config.yaml
num_hidden_layers: 23
hidden_size: 320
num_attention_heads: 5
num_key_value_heads: 5
head_dim: 64
intermediate_size: 1280
vocab_size: 4096
hidden_act: "gelu"
norm: "layernorm"
norm_place: "pre"
norm_eps: 1e-06
positions: "rope"
rope_theta: 10000.0
rope_fraction: 0.25
qk_norm: true
attn_scale: 0.125
bias: "all"
tie_word_embeddings: false
parallel_block: true
init: "normal"
init_std_qkv: 0.0477
init_std_o: 0.00703
init_std_up: 0.0477
init_std_down: 0.00703
optimizer: "muon"
learning_rate: 0.0115
lr_mult_down: 3.0
beta1: 0.95
lr_head: 0.00539
warmup_steps: 130
schedule: "wsd"
decay_fraction: 0.729
decay_shape: "sqrt"
final_lr_fraction: 0.1
batch_tokens: [65536, 131072, 262144, 524288]
max_seq_len: 1024
doc_mask: true
train_tokens: 425200000
max_steps: 1692
dataset: "wikipedia_en"
MLP neurons of a small language model. Each row is named by its layer, matrix (up: input weights; down: output weights) and neuron, and shows model dimensions 208-303. Each number is 50 + 15 x the weight over its row's rms, rounded and kept within 0 to 99.
After each neuron's rows, "fires before" lists the tokens most often just after its 100 highest values on Wikipedia text that the model never trained on.

L13.up291:57 44 62 47 09 27 68 41 29 36 58 66 81 42 50 43 33 22 49 62 65 76 63 52 59 41 68 49 52 47 34 79 44 59 34 45 58 42 53 47 55 22 27 44 39 21 54 65 42 41 36 51 54 52 66 38 47 45 25 46 43 44 52 40 61 47 39 62 57 36 50 70 63 42 30 49 45 81 40 52 58 64 56 32 64 41 58 49 50 68 50 32 48 41 46 23
L13.down291:55 61 47 44 55 47 62 65 48 37 16 39 59 48 27 55 40 55 34 45 64 50 50 50 60 75 57 60 59 52 56 65 45 75 62 37 46 58 51 68 45 32 53 45 30 31 72 52 64 53 55 53 46 62 48 57 46 37 32 39 49 60 83 82 71 46 60 64 45 26 49 32 56 58 46 66 46 56 54 52 51 64 49 10 58 43 55 30 43 79 71 56 62 38 58 46
fires before: "\n"

L18.up892:33 26 86 38 52 51 88 46 29 51 49 64 44 33 44 75 09 58 46 36 51 78 29 33 59 40 58 60 51 68 83 39 24 52 57 46 49 36 39 61 72 93 53 51 52 29 29 34 23 27 45 41 49 74 38 56 36 43 51 36 63 74 56 45 59 32 63 40 48 43 32 59 92 68 44 63 20 41 47 40 43 46 60 46 61 26 49 52 50 61 55 49 49 69 69 37
L18.down892:70 44 54 68 46 44 68 57 55 40 38 57 61 67 51 33 34 31 41 48 50 53 59 49 72 40 57 57 61 58 60 52 56 57 32 47 75 43 49 34 48 18 62 42 32 47 67 53 58 69 33 36 32 22 53 43 41 21 65 47 52 51 45 99 55 68 53 65 71 70 72 63 42 64 71 68 52 58 52 43 45 38 62 00 73 29 53 19 40 39 56 61 55 52 34 78
fires before: ",", ".", " |", " and", " (", "\n"

L12.up724:68 39 73 32 54 36 63 43 35 48 28 39 68 30 08 41 54 42 38 49 35 50 66 41 66 20 51 65 47 56 49 84 67 66 24 49 64 46 50 52 52 42 33 64 54 18 59 57 72 53 68 10 46 50 47 46 40 71 44 60 53 42 50 25 75 26 32 69 52 24 38 78 37 52 68 60 56 49 52 51 29 48 32 38 70 37 55 59 61 78 66 03 51 45 51 39
L12.down724:46 43 42 61 38 52 47 47 22 31 07 36 55 51 60 51 40 36 47 48 39 34 48 39 56 55 33 64 23 44 41 57 42 49 59 21 50 57 35 51 41 32 40 50 46 25 80 37 52 61 49 45 53 42 33 43 58 58 54 43 56 32 70 43 42 46 44 34 54 39 81 66 46 35 62 70 51 62 46 59 60 42 48 00 50 46 53 49 37 69 54 69 72 50 49 55
fires before: "\n"

L4.up1231:44 53 58 49 32 89 64 60 35 41 65 53 48 47 73 46 83 37 41 65 57 57 41 46 36 48 49 42 80 65 24 37 44 45 63 20 41 44 70 40 36 49 53 62 66 53 67 51 65 57 56 74 60 15 64 44 54 50 60 59 56 63 73 15 32 45 46 49 28 59 58 51 35 56 36 53 59 68 58 54 55 36 32 54 50 43 61 35 45 66 43 58 55 51 46 50
L4.down1231:46 48 43 46 44 59 73 67 46 26 46 57 53 44 67 41 44 61 42 54 46 20 31 31 76 53 39 47 56 50 45 88 75 46 48 35 52 76 48 41 75 48 87 38 72 54 62 41 75 43 48 64 55 63 58 46 58 29 14 51 37 41 56 33 37 43 42 35 67 61 39 61 36 49 66 48 55 55 34 55 55 51 55 43 50 39 45 27 58 55 04 67 43 99 54 63
fires before: " |", "°", ".", "\n", "–"

L11.up1157:44 35 92 64 35 30 71 43 34 69 48 56 65 12 24 30 50 64 24 46 43 33 77 70 68 59 57 60 39 68 46 92 55 40 43 48 39 10 34 88 56 37 41 35 80 16 67 62 75 62 58 44 41 59 52 50 54 57 45 38 47 32 31 41 48 49 32 56 33 27 29 60 76 38 49 65 54 78 56 62 49 63 44 23 58 46 60 50 41 40 56 52 72 17 59 46
L11.down1157:59 51 61 61 43 41 40 41 40 49 41 26 46 41 26 47 33 29 36 39 52 51 42 54 61 72 38 41 35 47 58 83 48 62 45 38 50 48 42 68 52 39 42 35 48 34 75 52 55 59 69 37 29 58 44 70 48 38 47 28 62 38 64 47 71 43 52 59 42 21 55 66 43 29 53 58 46 56 51 49 57 46 53 00 64 39 63 50 35 60 75 47 63 42 58 47
fires before: "\n", "|", "-"

L12.up1082:46 77 64 68 35 54 47 43 47 55 57 57 63 49 48 26 56 37 46 40 39 32 58 83 32 69 59 67 57 61 67 58 44 49 38 53 78 28 55 34 65 66 38 40 35 15 45 49 55 47 76 38 39 48 40 33 58 67 41 40 34 58 42 41 48 33 53 55 41 44 59 44 60 16 40 58 69 40 34 71 39 38 20 23 62 21 53 61 40 55 48 60 63 61 47 72
L12.down1082:61 35 30 48 78 36 40 61 40 45 21 37 37 60 42 30 35 24 43 41 42 32 42 36 52 70 69 72 24 38 45 68 66 82 54 42 18 51 24 54 60 33 56 76 62 63 76 12 47 45 40 49 58 54 56 60 52 56 63 34 37 31 59 36 27 35 48 39 62 44 58 57 39 60 60 70 51 53 62 52 90 58 34 00 71 55 59 39 57 71 70 52 63 38 45 28
fires before: "\n"

L19.up160:27 53 72 59 36 35 60 54 33 43 36 86 63 49 41 88 53 68 22 55 58 57 45 54 82 41 87 51 89 55 67 48 52 83 65 45 54 42 41 67 62 45 76 45 49 28 40 32 35 23 32 53 40 54 50 45 51 41 40 49 47 69 36 44 72 59 52 73 52 19 52 45 61 76 57 31 53 57 56 74 54 15 67 57 31 15 44 47 52 88 65 40 79 37 62 26
L19.down160:72 47 38 02 82 36 37 53 47 43 38 73 61 53 41 57 40 76 19 61 37 67 24 39 49 14 84 76 52 63 38 48 41 58 74 57 69 45 48 28 15 38 57 58 40 67 58 35 42 38 41 47 71 43 44 65 26 14 32 50 08 58 56 65 55 49 49 40 34 54 66 54 43 56 38 68 38 53 38 49 67 48 23 05 54 65 36 42 52 55 60 60 39 54 63 61
fires before: ")", ";", "),", "\n", ").", "."

L19.up180:40 46 44 18 61 36 41 58 59 72 56 49 96 30 53 57 25 67 39 52 62 63 70 32 46 33 34 81 73 59 41 75 47 46 43 42 39 62 68 58 41 65 75 56 21 25 23 64 44 31 56 63 55 47 56 66 56 67 35 14 54 39 43 42 34 37 53 36 34 52 39 35 68 45 10 43 58 66 73 50 52 54 44 64 47 39 44 47 53 50 43 47 44 51 32 33
L19.down180:39 46 44 31 69 52 62 54 41 24 37 53 79 38 38 63 45 25 21 55 52 23 39 65 35 53 63 38 77 65 48 41 75 76 60 60 54 24 40 43 39 62 42 55 43 54 37 35 49 43 44 58 48 19 55 42 41 48 57 31 56 64 65 49 20 66 47 25 42 70 85 42 48 67 60 50 50 53 47 56 79 33 51 49 60 30 49 24 56 58 73 47 56 52 40 57
fires before: "\n"

L18.up242:70 39 76 32 39 53 46 22 46 84 60 64 32 48 53 32 61 32 55 51 66 57 40 52 31 69 60 73 66 52 49 54 71 37 47 31 71 54 54 68 40 35 49 44 42 28 46 46 20 53 38 18 43 53 39 62 74 48 69 66 35 14 48 39 63 62 61 53 24 29 50 47 18 44 59 53 41 38 27 28 28 61 44 50 62 45 52 58 78 26 39 45 36 42 59 35
L18.down242:59 50 37 75 30 46 43 43 27 57 52 60 65 38 53 25 73 57 35 51 67 54 66 50 92 46 86 59 40 63 37 21 53 70 48 26 55 41 39 74 62 32 46 44 66 29 14 68 57 61 56 19 98 78 52 39 56 52 54 40 45 39 57 54 57 33 47 35 79 47 59 49 28 51 61 61 32 40 45 58 48 54 50 52 65 46 51 50 41 49 20 65 51 55 67 51
fires before: " |", " of"

L13.up419:73 62 60 53 28 50 76 63 25 47 26 53 56 28 04 37 46 62 36 52 43 52 84 63 56 69 52 53 27 41 57 74 88 43 70 83 56 34 57 89 77 48 36 54 39 27 45 44 58 60 38 59 40 51 37 33 45 63 48 50 56 37 28 48 44 51 56 42 39 12 52 37 77 35 45 36 48 74 50 35 56 64 53 52 93 49 77 61 53 49 78 58 37 55 52 45
L13.down419:69 55 50 33 32 43 63 60 18 63 61 32 41 46 27 49 35 46 48 43 54 49 62 46 63 69 51 47 64 57 41 77 67 71 57 43 48 57 42 66 33 51 58 73 22 44 65 49 44 72 53 54 42 65 56 68 38 40 59 37 49 30 56 43 61 30 44 63 44 24 48 34 32 22 54 52 29 70 54 52 24 53 57 05 40 51 80 33 37 84 71 65 55 36 55 32
fires before: "\n", "-"

L12.up429:65 48 62 73 48 39 70 32 62 72 54 36 81 39 26 16 50 49 27 22 75 39 56 54 42 43 59 44 55 47 39 56 25 56 57 29 43 24 40 69 73 42 66 45 62 18 58 60 62 54 50 45 51 51 45 94 48 58 33 00 67 44 41 26 45 39 45 84 34 46 33 70 52 31 14 60 52 73 55 56 63 47 53 33 54 12 59 48 41 64 39 34 51 46 41 43
L12.down429:59 62 59 76 50 27 65 44 58 59 57 38 51 61 56 53 45 49 29 28 58 63 40 35 19 55 49 63 22 46 61 58 37 67 40 54 34 40 52 68 56 44 65 17 39 18 54 66 53 58 48 36 52 60 56 73 51 54 33 34 57 53 14 44 92 43 29 61 47 40 53 71 30 32 54 51 25 64 42 26 58 57 29 45 62 32 52 56 31 59 55 63 64 53 62 37
fires before: "\n"

L11.up1015:46 49 68 37 41 37 44 41 39 52 71 43 65 70 62 61 57 59 43 47 66 52 62 78 51 45 50 67 63 51 52 39 75 47 65 08 82 50 60 76 42 68 31 53 57 58 37 42 46 72 36 31 34 71 37 22 43 76 32 80 43 51 67 58 66 33 45 42 58 67 77 45 45 46 31 60 24 55 26 50 44 25 52 73 54 39 60 60 55 68 78 61 92 51 16 17
L11.down1015:82 53 82 66 60 32 67 21 41 56 42 17 58 41 43 50 59 50 53 50 53 55 48 15 41 33 49 34 56 73 43 61 67 47 19 59 67 38 29 39 47 63 60 66 45 42 60 30 50 49 15 29 78 58 78 45 58 82 52 55 48 32 29 46 48 56 43 50 61 62 38 67 30 49 63 74 51 34 41 45 54 37 79 50 44 63 48 38 52 48 57 61 50 34 70 31
fires before: " |", ":", ")", "==="

L11.up935:74 80 71 46 58 50 26 62 61 70 59 55 63 33 42 35 62 50 58 55 72 41 72 44 48 54 55 57 49 85 57 67 59 54 53 75 39 46 50 48 51 49 56 52 54 63 73 66 83 52 52 64 53 50 42 50 19 72 48 62 41 40 54 33 67 61 43 69 52 34 47 32 35 41 53 50 50 37 54 60 48 37 31 44 38 68 37 65 57 62 77 60 47 52 46 47
L11.down935:53 65 49 61 55 27 70 41 34 40 52 68 48 56 37 34 62 06 46 69 42 56 49 41 48 31 54 52 40 64 73 50 50 28 50 48 41 28 44 84 71 67 49 73 38 33 30 43 57 53 79 50 41 43 68 34 67 49 61 46 59 34 66 70 76 65 29 30 58 39 43 49 32 71 53 72 58 26 50 53 61 42 69 86 60 53 54 32 57 46 56 49 48 47 72 34
fires before: " |", ":", " ("

L12.up634:44 36 91 54 37 51 78 31 30 57 47 30 65 22 18 53 48 48 43 50 47 34 41 64 48 46 49 55 51 58 57 80 59 47 49 58 63 34 45 77 45 49 69 43 52 30 79 52 63 54 36 22 19 55 34 26 41 50 39 41 54 38 40 45 53 40 40 51 16 23 57 57 54 54 37 49 49 65 54 61 66 64 56 00 60 29 83 50 47 36 48 60 80 54 65 20
L12.down634:68 45 60 52 31 52 63 52 47 71 39 45 55 48 28 45 44 44 19 20 76 43 56 32 48 73 53 65 44 53 44 59 49 79 47 38 50 41 45 75 47 16 43 52 34 35 80 60 45 63 51 59 57 60 40 52 52 50 36 14 49 35 71 30 61 34 53 78 57 44 64 40 28 32 52 59 46 52 35 52 42 48 58 00 53 60 81 47 52 71 65 62 63 40 59 34
fires before: "\n"

L4.up1197:69 40 58 43 47 39 89 56 64 46 56 55 71 56 63 59 73 50 24 58 66 77 23 62 16 36 56 65 45 66 45 58 59 41 73 34 53 43 42 57 68 63 27 70 59 55 65 43 32 66 69 49 39 30 77 53 54 69 46 67 62 40 81 72 55 65 43 38 48 65 58 43 32 28 71 41 71 55 60 41 54 58 55 50 48 68 61 54 62 45 35 37 62 52 11 25
L4.down1197:46 53 58 44 26 47 59 43 34 38 52 46 47 55 52 57 75 71 48 53 36 34 38 32 57 38 61 48 75 35 63 84 75 26 47 51 57 80 49 31 24 39 72 29 46 55 45 51 54 42 47 33 44 43 33 57 54 60 23 65 28 78 90 41 48 41 54 78 32 43 52 48 47 52 55 57 68 74 51 57 66 51 51 46 37 49 60 49 45 56 42 37 49 81 65 68
fires before: " |", ",", "°"